{
  "n_layer": 14,
  "d_model": 576,
  "n_head": 9,
  "n_kv_head": 9,
  "head_dim": 64,
  "d_mlp": 2304,
  "vocab_size": 8192,
  "activation": "squared_relu",
  "norm": "rmsnorm",
  "norm_place": "pre",
  "norm_eps": 1e-05,
  "positions": "rope",
  "rope_base": 10000.0,
  "rope_fraction": 1.0,
  "qk_norm": true,
  "attn_scale": 0.157,
  "bias": "none",
  "tie_embeddings": false,
  "parallel_block": false,
  "extras": ["capped logits"],
  "init": "normal",
  "init_std_qkv": 0.019,
  "init_std_o": 0.0,
  "init_std_up": 0.019,
  "init_std_down": 0.0,
  "optimizer": "muon_variant",
  "lr": 0.00231,
  "lr_mult_down": 1.5,
  "beta1": 0.9,
  "lr_head": 0.00486,
  "grad_clip": 1.0,
  "warmup_steps": 0,
  "schedule": "wsd",
  "decay_fraction": 0.576,
  "decay_shape": "pow",
  "final_lr_fraction": 0.0,
  "batch_tokens": 65536,
  "seq_len": 512,
  "doc_mask": false,
  "train_tokens": 716900000,
  "steps": 10940,
  "dataset": "wikipedia_en"
}
MLP neurons of a small language model. Each row is named by its layer, matrix (up: input weights) and neuron, and shows model dimensions 384-575. Each number is 500 + 50 x the weight over its row's rms, rounded and kept within 0 to 999. Numbers have three digits each.
A block is one neuron, or neurons of one layer that tend to fire together. After each block is what it responds to, as a language model described it from the Wikipedia text at the highest values.

L2.up264:514513530623487527505521502645517462460541466469412524452574513489553487413562448538397515486488546487514473513451478513534519550556508461488561375523547481506412501450481612576524542582529468444566529561460571485500538465452462537542451506551478504543537443547441487477533473530488521567494484474545553536564486519518538460525505559499545622422449462589563540508444531503544563541447490469441572548437589449471494612546527488584497562528471418410578519453515556544471521454478450427525559510532503590477481511540453512470442489531474528540541494512563528519541490605523556538
L2.up412:537426404380493515540596557573589477537502490497582521509481473484561504554563408480471526540501603372499492576497463508557466457495510403453447487536500385569526472443520544563500512469499549448527543453479519474473512499513489490510557454521490490329561586543464613437421509481517482546543531467459425550542583529430526542568490443526496524524524515446523598412479534560411453509480448526503469530460457580500513483544471530518447478475388588520622586511565487422539489479490482518491535643485537534458469544500489574509455457508540474524542491489540568465488523426462535431
L2.up430:533522433514458537507502482655449573494507560496555484535471507547558484519484515434486469506539508667481500449480577400584537525438454585571496609372593490505464556468467476513485562463457479595513543530461509429426560481491395473508509527459487390533535445485493423586554499508613492476534509525459572475545500528530483524426525488475514511496518447486521487529540446571536572448432511539508477490458432483468523512492650547530489520364537379538515477532465512450447343517525426482571530587529605547489450543440557563456518529452544446450488503496540493536532490532546416522
L2.up509:603569464515733417471619515610512512503511527510460492488525577457544473511534544530502507495492480609531455453506456461502556480555551529490417414514603564502444523535442459404467581548478503515507546534468600504529513560537522507478519526479478454461533457450498523461524472523483460648399471529433432517532582475431556503557563477490589445449454529523513572405508503510579510539517548518490434526568520459564497453544472614482513531515592456552588383422475434450514410475409450545552638561525515462554523514461502445536512530531490463472563477463452501522526486520452541444
L2.up1228:365524532510521528578533522506463585422515503529506583514572500579583484452478430569470489483423523530465558452495510537463457483438562423519530500527518496520350585447533507557470474564498482504454625472511454462422482416440432463360561520545495554433531507495474402471422490502475473515534354467502522480496396533440496445481477463506486437515506522493503529474438488557519634472461468502520494529538565485533472583535482475512507477553451544545431566496481544557533504525615565535554472610468473519483455562513474508594536472453454439488428502526451553548514472412505504440
L2.up1233:496480611506516512557500490495526477430448485525491461455500513484435508621494505506531446504580497523529439488587524440520471541405497429588502473622565550470498505612495512470526465603441483512472489599550464446547438445481423561481557496552516550428607464541561483513443504473464505564479501524493571505516467506481499506560478439397445515524492509539516556457548516514603510516424588533529509530486547467482457485510453468452464515461547407499401518512407437537511551488536543453498551532524501486581482583444542482503532524489532338488493503518506505442560612428504592499
L2.up1539:497424472427555576528511469421525554513582467420518493565439499543478502498512545613527464459439436552529508503481585437451522588490542501491484491505497481440515554502418568466487488555535590488538557546473584490446537485505504476424564498507439438452483402517460407490523424495450479450616489509483416490496517411519536579440494471455488495614553483486563523447429378564549572451474492429471488483424522428462556501508504479541502508513476583489487441567447512506483456434476520531450454518525528493532435496445452432439474519442427483440593407504480572511465481501497477470
L2.up1614:397423631497451520405481434460519465466477477456442458503496551547514478530475509506568546515485568429499516491481471480543470522511516442473471458548500489512509540554402549451484512602579466485567536415526511509506507511504435510462530534404523505479450509519445479500511516443521461586448446501560545455433418516472454520490507502487539561455473572477526553484482515509543504506433487516502450481529541462542425483517503457535508594482485584442510491433522446467425411561510444484602458541532521406506557534487492502464530520485452468547551439508522450530547547428408502496
Responds to: Middle pieces of words split into several tokens, right after a short opening piece, as in desc-rib-es, s-ie-ge, l-ie-utenant, Spartak; also names.

L2.up76:415489468416513460560471504508550550501528468563511505543379422482422575547565478556552450441528498536555573518549526521481450521465495472544543472489456522613536477535562550532546462600482453496486490400589436475539512437474455502480420498538486433603523499529459514522579458480511356539506557487589512519482505524436484443578478557404512483445566573603471497412462563543492523542562482498508490438460438473521527543496475573532483513520516581563571512515608439470584432582506515501571549431551471571573601437610452555583534553550528470568407478634484524523425456556564512525
L2.up181:565586456551539476417467433496475499465584424472517425496467464564457541520524508543522447529558499452474421532483576595551469467517480428462424556526469456438445503465500491553422461557500433542488433443470461519507600441559453584497526440532550539391488523580520566518558468508421464501500463534515508577517488403563497543534474466430497497639441556475456470459453488508514540417498405407556565523408529664462553514518435473460518454520468586507500586489480539563497408520506522436520569424439619481573491535524488501596497562522428514501517516517447458554530467466472515433
L2.up255:477538481438557502577454492500478522589478492479506451521557470455400528543443482465502598582537468496490499492455439474598472415531397511566474476462468461542536487554497525487444475477508452558457459436542482408506426553549523451508518520509434412570579537544573485492559454537539471497571444514467485479479448467448542454500483572536496469416588512512492455405470464530467488531500561479504623534569535464496516520559452465551571522454559576537486537490501529545556457492563489558451464421581533436482474549441574515515468521525473476530475405422456420557449461524378452503
L2.up293:553512544421468517500568512486508449488464490447407439560605425534549546494579585481460447593575447452482531565481505450521449484441437522561521446532481418527551442480454460518505591575514492608451513495553501522463420520519462440523535543463491517480503481507510477474529525459438488477563491516379382498543390486489476417531505540543453496441566474522550532524512390526575482527464468518453520488477452495526556506535457549481402546513585436581489537461503516550407471575558492462503549519525587506497441532556472612519570553573557478517419528371574461508640572482500455435
L2.up816:508439543506552434441549442502490435569442489602537511487418488507412479497439458521445454493467452504457617434479507480496438564477491540434541459497488614478615518496549488500565459442468467496518467499443443485446537521466503401541528542518506449567646489527500445515543496546453463441551475521472403465575417560514534403619560530584499554557555450483514552450427512442498588512495539401547416484488455522553500475543503479582482478423494525420417488478551447501574469437583560503478514510465503454480455470616479528534516448502393492440558654567495507459427426497470565471
L2.up1099:521489621440533463623517543498512549436518404588454481551496449433504523585558532522503537534587437417462474529549480540463537517504439495502492495483559545412587446560515554500485571480571523508434577482629454480529512436520560478508545643484539436486595463621534501528607524435575416563513583411613522440529390438463454490510494526499481451446586399430521556533515409478576501536578455444574491463556518523502476424490406465474495512502538533509574521504516474423595474493595447462496504482557488496464540454455596475491458543509484466444554429494440386495566534422438532528
L2.up1660:595531637486501552464469462608546515472492484520537570433473452529574512473526547488472517546473454462455401535565533484560488534464451511440556455537474577468521390532384465518557495549573479518482478550517595400527528524492585511460541473558459552460472519409554443450550467503433534518498464423520454523535531479482493406568517648530483523415488403468480456494555479472511454560513533466508420426599494479553558413541594535491544553521451527535494461503513504469500546490566594529491513488505461466496439506488477430554460524516466429558451496483555435516461469548462532459
L2.up1961:448554465557515478580536521419573603421512492577500503469413443504480581473507574602480575498438502550407453482572430491484624517439460454465527491531459523464532496572560542491504584516540493487429529504464501484570494420493524577475509547404555487507516455489561525494540577545499513461489452465480507495492476535500530490603438534458472464498478472414491528456486431496483549467495495451476492443515547504560473394500490420512480480451481424467591501522508449503361468580494504530449470444563479508557509387564524464417522555510450615419496490438530440609509556468452533438
Responds to: Middle or second word pieces that continue a word split from a short first piece, such as so-und-track, out-ski-rts, ob-tain-ing, or-ange; more weakly, whole words after "The".

L9.up491:468449523550550487474425578506536547536502443481517484581521464403558482474588578586542468523487442473447504617518520483481447561542502481574512436464566472494419503482472532480505567505454453612515538570531530452547529501470521509455552501516468497435619594571506518478500534515610524487638494514510387498485552448502482538539400511383476520471506553492505526441494536554556540449503481496495491569514544509521462550451394451535491396514459524536550474551546589539453443537497491570493508540539467554475405498337569519515457578500467505564468484473589498514480509467494509487
Responds to: Word-piece fragments inside longer words (contribut-, adj-ace-nt, men-ti-on, att-rib-uted) and words needing a set complement, such as help of, means to, purpose of.

L6.up351:537475506518551538492461493554476548470442516511508420429452489493538549540499497501435497484592438562506396512468458533509437479546547467535533474493537609543514410462460539522535478484551475484522405552526516454485494454466505486467522490472486455429524486565450484594526521555482492549444453545554506474358477551523436431562480420612494511426499502528564489587484510492504451558601463560468483563512538494526449411470454436453516562569485451518489469516473547495537509473541418564459512560526546461595552455487481543551477483514602443440515394595472652480494558497420483489
L6.up582:507515533490516488457467566537495528431471530499530509527442532521503528506499444510461524502558526548577517513513531555477578439491461566553502543438501544584555470610441567453514541495555508509501520492546532493502499519611511448456453439479531465502495521495474534437529449403466472551419489457551538434525481550399449487462521540526520541448467543479492460499501493406451638438453574513557516509436428467560520520488512512478538475402536521465481479464503588595590524401548467466541622457596434498514533509469489587532596497484426513449482462547538506529517505518502439482
L6.up716:497456481534503472574396597575567568476486537507498524448546475406459517487525468556456555574520398462569527525495481512514490481502520408553517426478514494480506440487478499479527540518482532445514483521536478538468421550518610391452576532573491449531567472503538488500540497418485465419483548502468557513371416491527518475469595424537413541541457542579505448491510504537443496526507518507483474461436425527498456468465492489475521553429431555527510476570563504601497499523509393495466451551497388519578471498508428430459563518400582534494435486543548510481562464483485602550
L6.up983:564419521507483541591466579547528556490470464540498530466486466397615427464499514470525585462501534591485561509530427493442460482410480468424494549489455594506531509584490491508464386564599486406459521537563560463432440501426578499518510527492511534560512514536567376587562472460495454395530560572449459472544561468494457544387482456451531540551469539481499423552484525558506589602439549404462538461432486441554444572490449498502491470397447546510479526468464456437515443545541512441443460493462408526503539447484533464512482416450482490433537531464495574568524477357507511581
L6.up1064:519506469506537486491462518532507408515457426504573547404501538457523582411522502569402526547545425546527479554541440592544570468439508589455502614509491556475456549512473565539505420473489549463493499560498519438488459360528564545437465484529500425517444555468532421544499508538475437456442532480477420472507457497565484580534563404544437500498480576537438484507420526489514564523531480467536467506433430551529544420530475488500521478480465507509596483491408494538534576536591447496499547519518484464420541474542562493565538587541498483426501488482559526358561514507457539489
L6.up1255:495509485630499497537525536507484476501460483505508558530538504552566482473486494530444504540471499471584561542527518465560426542510461442588507451493503495453531477462489477484363430548532451500455466499499525541514564526526555497456565382491532430594585425504484518500505445492589538461504536412492503514475472483537501509618440514534453430498453455503516534460417574544437474557517508488628498452568557559524484510490495507484538493508501456433539512474478625522526452449558401492505472513543518530452559530539493482484552557484486491456557454613452452504574524520498629485
L6.up1438:464380518467438510487494465451472485566538522453537492521417515460425465492540450520536530599521420418465543562462511549459506486536536486499589479583438526505444589495535452416481495544473404530604416518474560445392463496491498519428428572544502435605527460548498497520552474505468490592486517570426488528492499417507439536508511414575454431545476486421481580562494520519551502522549570510476476530553455583486511425531605523502498616492487527496494519570454498515537500469493455437427528488459471496402550462436510413576425483542580431460444524493455563445495495573536505504
L6.up2208:559373462472472576473511573547507499454551547454437588549456568505532511512514538531492441568555585523504520453533563434622548474550541390434589451526483443527568391559413566498474478469497431500482503553493568489510465503476530451516497534514507607568452521456516480520486517455535457462556572547541452559596442490457531500463475505485518472446463586448494482438581439492487543424587597530521456426469431432534573570467424499495500508486410485484547498530429443550531544521581557536466526523550454356488487523398560526437547450500480609466562552410532614516402501439467522493
Responds to: Final word pieces of academic degree, award, rank and office nouns in biographies, such as Bachelor, Fellowship, Cross, presidency, enlisted.

L2.up328:452470439460537505631446547464610489464418393435489480556470453496433478500580403507532498479520419597447421463591502547506547529455412453536501515480542456423540478512469418523499531600560556458500508548532477448483431497540470476525431480529466424581441522480527523521489494480454544526488505540438579408496482423497452455521556510481505481437402592477440501463504596534549513514483509505496473453496487453370464531414471462613489502506484531591529458546476498523514524508522542471533516506501476558499485521526502434479419515454392499513558558531506501475537469509507441466
L2.up493:534539488478542542542528564468481596426510502436471575452453530430409452467457469506515475537558484494387517393526570503485535489496419518534470431475481521497538502362474502503595474505484516481450487563438525560539552468544410566468463578480448508578534494536455580475548388556541406549547505550497429505522447535542511522580510542589568541521519539571368450502460549466597526488480458520469500503424435538566548534548568474468455455560509425462540427560480565550501431508540441473555599561564475525443456485404594501562567501413528580602443519405554537417485484507538430507
L2.up617:492435513672478516441471562573491455534435438559481564453479486530480535550520494491467479525476524518540538608456588492518532473451432407517533391498537463517555543496439523528575453476425513451491487578532459449521542508537457529485416497549552452525625438525548461548451580507475471522550540572580556511487540522507406490471482532485539512508493498516492481520446418562496498381439482525461575552437443445499512464528527562422551436425539531479486475553465569490543463540514523530466564520565444465538537514437490499451517503519512475500473531526628514455568443538505495553
L2.up739:518532558541521521567490397466477465462494495548529525563510511483490517398559535433465552540484567504468507540531451551477484495536528510456418464601500556535468608414448520505564493525553523431476477431492478460479585404575437413465463580507340509542502485543533470504451533541529431493479489454510459467454414558485532465440451574515532454476550566449401460510403500494539537512453536558517528456526593534459569518553455512458528568485491452542527470541530505447499589552587497570615482524560537484439462494448529472583460384494576542526491440540591520587389429535556543591
L2.up914:582486396538484509540426503526548527460490574399489459489520470529441414454484547437514474493538549464490541522503499431426522576486537558427562441513527563553462460395539538516566477487408540536461459495445548547522564513533456505496472446512504576492526545409438577493515453493547512530559529520528493373561425491569365450528475398418477519440368460530498462545408496479441471483535502381537513513416427489515545505461541501517550404440579456523481534463575564451596476560511443489491489545512470597502576480471489461568491538460536400598504504514531481469441514450538445426
L2.up1072:526422456536528487567523523496466443479498490511474514519522475440535418478583537542555484502575475530478541433449493552417540485492473501473518512609472461445508400507450429530518523490434463534552540578465591521511481464466501555526534565509454502546517465455535455543420523526422523527526544574527496515491502526544582471551600579423480518548473507477475418464427518434548427476516477478460539469513493450546459525380491454458524425482431551465487475599525528496490485498440446372583512510565578455422469521425547518635586503512516498491493524479448574426577500548500479466
L2.up1251:436402503494492576453526431467563543575529461473505623462469405461486584489498482461460472504505596469501484474486560595340497476364389439471542463534436509475508475457540486559643360470468551473472572563475510476448477470555475458467514501467457456570478516475413491535562406537528587566535499529543481495549475452491530419467520513545549472512462518464523441534528531443527451482454495485540533458429400509445428488469523553521564518514508469514541376529564525510533486579452492477500476548460497546450480526550482496447495421478483524469534544508571555452442499508587507546
L2.up2026:581500422433478566444536541513430487537593526443524617459540548424393561509567463479469485425486462533460409481390473525533455502483561422427451502511494507541519403478419542465488488522566542515562473510561511473406508476496528510485470591533490464493645535562465459546531522527483436622401404421450589430530495474434478410580424614462504429575409473529523561479566527495470504506492509477535526465544410527498491473509529500546485511557492420538474471525520570556429522543487512449525476489537501483558590523438429484457536598462435530544454493521459534420458469469503423538
Responds to: Head nouns right after "the" that usually lead into an "of" phrase or a proper name, such as Order of the Rising Sun, genus Athanas, War of Canudos.

L9.up1188:429503450545425520491483611514514463468460526539414520528447453516494573505449462501495514485462573523430499410459494506449467583471500413447583482549500528491593504474439432485580501494512521541570516586423428457465546540430431556514422435476507540421506481499600525551533368497528486511565453543450459451520513493487537482549572484462448499509472511611463453612478510599432517556538434487562572404525592513513539578525470472522272462464518484514503394516418446536616517517532545465541411536518520531502429461547578528437513488473538534534581514487461550459506557479514454559
Responds to: Mainly "war"/"War" in set names and compounds (War Office, Civil War, warfare, even warm), plus final digits and "sq" units in population, area and table figures.

L2.up616:517452401462557641574499450520499459511511527532485572462398576422559400543480470589424470480572393467653596475493462495588538435450462400426500426517502555509522537522495491546552401580429525568441508489489457472443480562603517418428469500426515446534422498494472516409521523571531400516454580538454520505540475447541567497493475574514574444456462443513435412468432417578370485556512509451527507548454494529509449603454516517524549520460458481536503557537534459507441546489590520418522434510476507559423495491482492546497480570326500541412440448521426526596495541540611488510
L2.up651:522571447504408485502501478549494485584503509525513515525494503434517485584499477501397474421441434449607507474592567500505544507549460494501474545470537616576539468469570484532511500509498585549536560441471525398538501515465606444501439429464485501457492527512512485549511475550478549478451516539386551586585522508533584586524534552521490516358548441560510496512472531512509558559549431622508503479492565471450497476489487431576591502562467476539419477450559519507532455584541447539482512461522529534438542532547548513512498521537543524394470526486582475488473534504520450462
L2.up774:564530455467603542494490514557535450488535488528561414506524554518499549471520466570399465509597439501512554394507495536468520576515531500477500487452523503514556487383550530516530564458555464498542433488466428464495494508503522499464529463468461478521555532595440512578512441512369461569466510442528534445469404512403559461557595493517548549563488522531546521416547502539512452526498470525480501421484449507492529528528472547485539445493579537522500472540578486449542492452455514531452528500546509446575657591527514570477473476513471515593615564489460497497412520459628456456
L2.up905:432508422595580496512509547533539470519475493536499469569522546494413534606529419528509431497512407456517486410498558483519631466482406523538452429462513508517536544453394506408568448535509403472509531496564426416513488513509541421428500445493432500492561557445428541485553483564476482570458425518496516509537541502539407500503563513553472499494454504538517479527496591454531544500510545482495562431464379547530473576439493541586470472503563542480455512533672508466462466553528478475429575493554536628461467453515384437537528513513486445450518556597443543520482641495505514505
L2.up1318:421508498547490542582433553581462476539458512444506444521486424530532492546498527454475443478456523510504520447524550427374577489461541527572477512511514474565562412474447488369517545504504463533532503466588490476537472480570486464466455458503481560590553557530570535464473556441429534436478418430536507489495497593600493510547526546442455587554545515655572524439539503521576475457533595587476511546406489506467477527493499485522505446448537536471463527587586530498405503477436555482563490533460548535588487556533491497418508550463463467476534521460611506469494497427572555539
L2.up1632:517549497495598450518475473463565368600487497483430511503467544573494516497542511485499462479462476440467486485508577416420502533479424481576474439459485515530496441506416543534575494543537523532470536523457492493454504427463413484460475511527481457567559487504526465549521425559388564503416419579574484503586450439438476460540585540523507452464623535431537518519454486547564498532417493451495461487483502531418515530539520582449448459402592490551563441554554453473457484461510451467606462624498516569569602508519445485425441509537525473442434543535417498450457517503517403481
L2.up1871:568572523478543504459453566495551462498508573544507606573511521571445526503480462490477519461504449440442513480549422492459545514370519512489400482448513456628443532493509489521571500542513493537429548454509427559385474490480476486478439557502391495533473482476467547509566522483488598537439384510558476469543542438475522530495567423423498529458501549523518477474515515492598446488456460545483453537483464451470440509527493491571517457422538436515476527494514518464510481498545501498516530462539543562567520469541423478521518446474425506478556541542527616402444559446598461436
L2.up2078:425448545475492466428493536470588505524529573485637526510555419476467538470517462373529610526548375541464472477502561541511496424557532553486455488446484380476459553495435639518544605615531522560432445479507444515516458578511610441457544558603512483568579476439527422486496513536560523611403417552454506496512500560518555540552519480566446510388548504554491495500539479557508522445516483408556656540537458420510446468530445434543467492548538485498547496542566534524499524467402454567479501560465500454390451480581442482504444460485558492558540489495546518585512483447477354490
Responds to: Mainly limited after a verb or article (distance is limited, a limited season) and the ribution piece in Distribution section headings, weaker on fragments like ident(ify), inf(iltration), Sch-ed-ule.